Weights of a small GPT-style language model, trained from scratch on English Wikipedia.
Architecture: LayerNorm before each block, biases, untied embeddings, attention and MLP in parallel, capped logits.
MLP neurons of a small language model. Each row is named by its layer, matrix (up: input weights) and neuron, and shows model dimensions 48-175. Each number is 128 + 32 x the weight over its row's rms, rounded and kept within 0 to 255. Numbers have three digits each.
After each neuron's rows, "fires on" lists the tokens most often at its 100 highest values on Wikipedia text that the model never trained on.

L3.up328:109138134206154089116127131093142145108100160148202124127096087137174174112126130148117056162104086212073122111186145157118127129099137073157185123085116093111124128100142146141057151121115085161139130088098115138171163171120121206135137181146095128121130184135113116113110115165095166160102114118103110112118102115172188136184186155174121116116151033119102135079130188134116099159141
fires on: "on", "ton", "ter", "ham", " up"

L7.up557:125136152165116051180171142099138167130117137129154086103102087127130090099158078126147133109083127110110151123112170121123130177118127126126117170202118144115095065148128113111133139102162108183150168119146166113133191167053153118038122088163118069118190139167179095157104101136083154122111150195144128104065131143100135151150158097142121077156174151127135072151101135171149079131124
fires on: "–", " or"

L7.up265:124089103115151130103087122111097147086158148139144103164169087183150110106030100091135131144095122117109090124144151080107141171098129145105071111098114171120033149128164182092188121179101124155116122103108114188135114103098136118119151142156158144092159087108116154088178163153112096091139116108128124150169101101139119132106145170073129208135140111065104211143105124146091154078040
fires on: " Ti", "po", " Tri", " Hi", "mp"

L3.up412:149079124093121148153146151174111191196102104160115150118094107164165141138155159096109184140103116080145169120121151047139136098162090130154155138110156141107053147094147065070161123114186133129101163085062187120133134093124135170081125129134124121104114122168098138154155130106117155125151156141158148176199125097111111153123158143123045186115158160090136124123082113125123115135046
fires on: "-", " 2", " 1", "ns", "st", " 20"

L7.up112:115144136132120092094127107150125175108120147124116153148137179098139130161126108077176096111100097137096161146098097129077137167134151112096101120152194083120183141131179190111131169150070095147123167156154090187152162149169123172098142121139104052057095143108143164054102098105142138164144096149125122141178136120122100102116053133098156125124115134178142088140173114073080162131098
fires on: " after", " After", " before", "After", "on"

L4.up158:160125089176119130143179149148129095102158110107161138192108104141113129146098124159182106155082133173109180158109133132144156071101102117107142098117103081138135112114132115131087074114209148137140116136060123136111111154126095133114119130103166146091107184111139180154142114157094159207126094156139138177145059209122134080110079179084142168160177121156113099125189169157186092158152
fires on: " well", "dr", "os", "li", "ai"

L3.up327:134120162115118119109150076148086156171123107152100137069143172107144098103079112140158134167104164125099150150081110095092151154156115143138085105151112205118130119165149201080189105163087124092115122088196151134145118101124196105118118085109135117205133116123137130122150138144179085142058100157111069126108091124142149131160161126160156125087085100121044070078094111137099189157146
fires on: " rem", "nd", " sent", "end", " Rel", "rel"

L4.up289:079072150112109118129178075146141118092079163134164131096161193112098107170111154170164108161089140165151146101136157120120161110130134151130122082164097074077135078086146117142103102138164093083109136159110133140106124115117069113194055078111125087134163199138093154141092105136075095106137120174153129204207143099143140105168117188148103114165160067128114113094107085138102115133108
fires on: " under", "in", "-", "n", "on", "ade"

L4.up426:125092111147097101091110189149139119196058116178170133149097169162076134191153079119161152172153132157160094090135121161113161125119100163111082138124131111105105164130138135127127120123147198173079138145153106126090144169106151105143126112082095167093132106112142165118089138205167110093125113111118170119121135114100146180163110093105066156175179170133143072075132130078085112143122
fires on: "\"", "n", "er", "ins"

L3.up274:112119185151135109132111114120119121147163157136093148145144167175133146134100198161159135150156174232128167145106117098121143101170088109141148105085124106119133120154132090112196111101131095165108140129082104145099088128072176125117101129100135193172137103169088138051120130137159158128167140136138182150105074091090112124117146082173136184117140096084090175193136146103045090063130
fires on: "ta", "os", "a", "."

L4.up280:119132135162101094154122133131196168126118132121102170096089105185141084153108112137103127116108119149144122142145128087074159189188160169139207101195137150122166100145151169130136139165148139138146148104078125085120148123141174134151100155107166167088118089144121147145184126129086109114087114147054138157107109083111082200153157156133126110162172130120135133139140085088110084123145
fires on: "19", "ff", "ac", "–", "la"

L3.up442:100129084153122105166147147168148107122142132120145141070179158120130089101152104107121106176134142127144138146057131095149127150105107111086120134141156110115172125149103116213142147090107111157046160126149120137128076114108066150129086132133143149128120114095142112049123109165077079112140096154091151138146111112106154208073155142176118131135139155118184146140099101152081160132138
fires on: " Al", "Pro", "Al", " Silver", " Bull"

L7.up223:086093164115153131079113155122157103136106161120172097150182160087125098104157074142093087098084145130211132106170142140052176165174148097113132151111169119136099195113091093124168121119142175151095124107120160133144110137089113097121163130095128133074110124138164180158113080139144123148186181126145138200111080141107132114165088127131207087121077105127158107130114102142133136089162
fires on: " /", " mi", " m", " alone", "C", " Summer"

L3.up257:104123082107141139157137131169132103138121199179133136051143150147104117120150152116196114156078165121098094136097136122107129150074219137137110157152148109107114073096193136131141176164110094154094097110113133125150074042099103086140097118152181151165105176148060147142126095142152094166109136174105197091147093099202157155126125165113164133124128091140102195197124128159086203161152
fires on: "r", "th", "ed", "ag", "ub", "ear"

L3.up292:113074129141124204149109158110117130196126149085126154086112139088117070165129081138111144061153153103104104139056160107043113080158113133157099169152232096097151143159156105137154154099098126168108144112165119190169090141095180111159105143155168092135141145174115115103090088035142066142111152170131125140117103078158160144110168169167123126153120140079113077090118119102102096107135
fires on: " ad", " never", " originally", " very", " too", " initially"

L3.up250:149131156202104089150132156092147133117098119120106142155101158182172132127113178121101155116157115105167181134051135075084159099151131129142130062110081099101084115147158098114128188116131136112161169086162099116146144148154172147154105104119129161128109173123107148136175105155131104198144096148150181120127135102140131130120177138093082136176036150104072088095116121116164044128074
fires on: " of", ")", " 18", " age", "ed"

L3.up485:128150107141128074147105109127093134125159107112098067197083099124150114144154171153099189060096074118119108151170107106123121139148142121104094150115109115146125153057141102118073131105093122137163135095078164044170177169116108137101179198115109112079118131118100133123204131093118142068154150173160111134176130139185114080125128108159130096125150127152082112173143149169162163131167
fires on: " of", "nt", " 16", "ter", " 15", " 7"

L7.up531:168169169143129158069157169070095135093177184093126156135082135157134139143135109184113164118069145095102136095123145082141139162129162080163126143125152153128121161078175095119171149124132112116109147175128050093149087091069107195122106095121139089105127161101091178171117161138169155111117134056129144144132111135119147139147141161125133103101182201139123158143139128089101140169131
fires on: " Su", " su", "O", "de", " Co"

L4.up486:123134157183180100095123100081117071096133122135135159197133119190148155139116125129160146178131120158132187105139052174113023143132089148125110092123137139159182118119101104125131154123096124053143135137224113149109084101144113093155101124056164126095174124125156068112143204145128123161133110089125156130190145134130089160118124133087201109190110095137128122100173166111124097109081
fires on: "ort", " Succeeded", "lt", "ced"

L3.up502:102164143113152067132113122198122196161158129132158076136150171115174147150122172124158168121147138134111164115169125106134121114136121184136158102090140095106148085112153083099135070184122112084140157071122144178177117180106122145083188148056132141127143095136112118157136176116132137140179067097143124138105168136090114172164174163090113153060156083071077117119123169106150091087105
fires on: "nt", "st", "bl", "ose", "zer", "or"

L4.up163:109114130126179098095134101159071154111133176104155123131094098137172120134170129207081134098084118136204174151149127109132116059075135123081141110121153087070073116086149100172069116139096098186108151144093122135104116131145073094191080091115147140130119144179150181109112120032130110138058138180113118109115133136176095118101139154095193116180137084161110114123176154129124107091121
fires on: " not", " due", " it", "e", " do", " addition"

L7.up92:097116133109131187097149103117111077115146083152113090128106118122137169108129147121162188086150144058106103150162226130118206156188148137155116131123079156124145155127151130138122147148151079101143174086120128156119125140107108060091113193060112132111131151118130179168127152140119132152081130101082078141131144095179018162135130133200144134147133166146056131121130134133149077116127
fires on: " the", " 184", " 185", " Muslim", " former"

L3.up419:136099141154159065088163129171164143174101190104095085132060121130144058140092107133105113081100112079124178149134168117168153134091137112204132086162159131062133094102160139097166123115092097121127183123145040143072161106184197107154125129138101139121090184073171162146139121151102149135115136171134140123109124122084088155142107144142120114111160139175127182101143176103140133170156
fires on: " of", "ng", " about", ":", "al"

L3.up450:118126142167142118094056106168150106125130128151059107167152104179156096123164088086104121104145068130076179147062092100152101117156103141203142122145123128077091150146157120111135204176157126146126144130092104130119132120073189130140088130116084111146204116106148088083134127135115106162162179182123141064147097173155085134116108129062134142144126101101101182113112113123135113103131
fires on: " ab", "ab", "ina", "rea", "ere", "ological"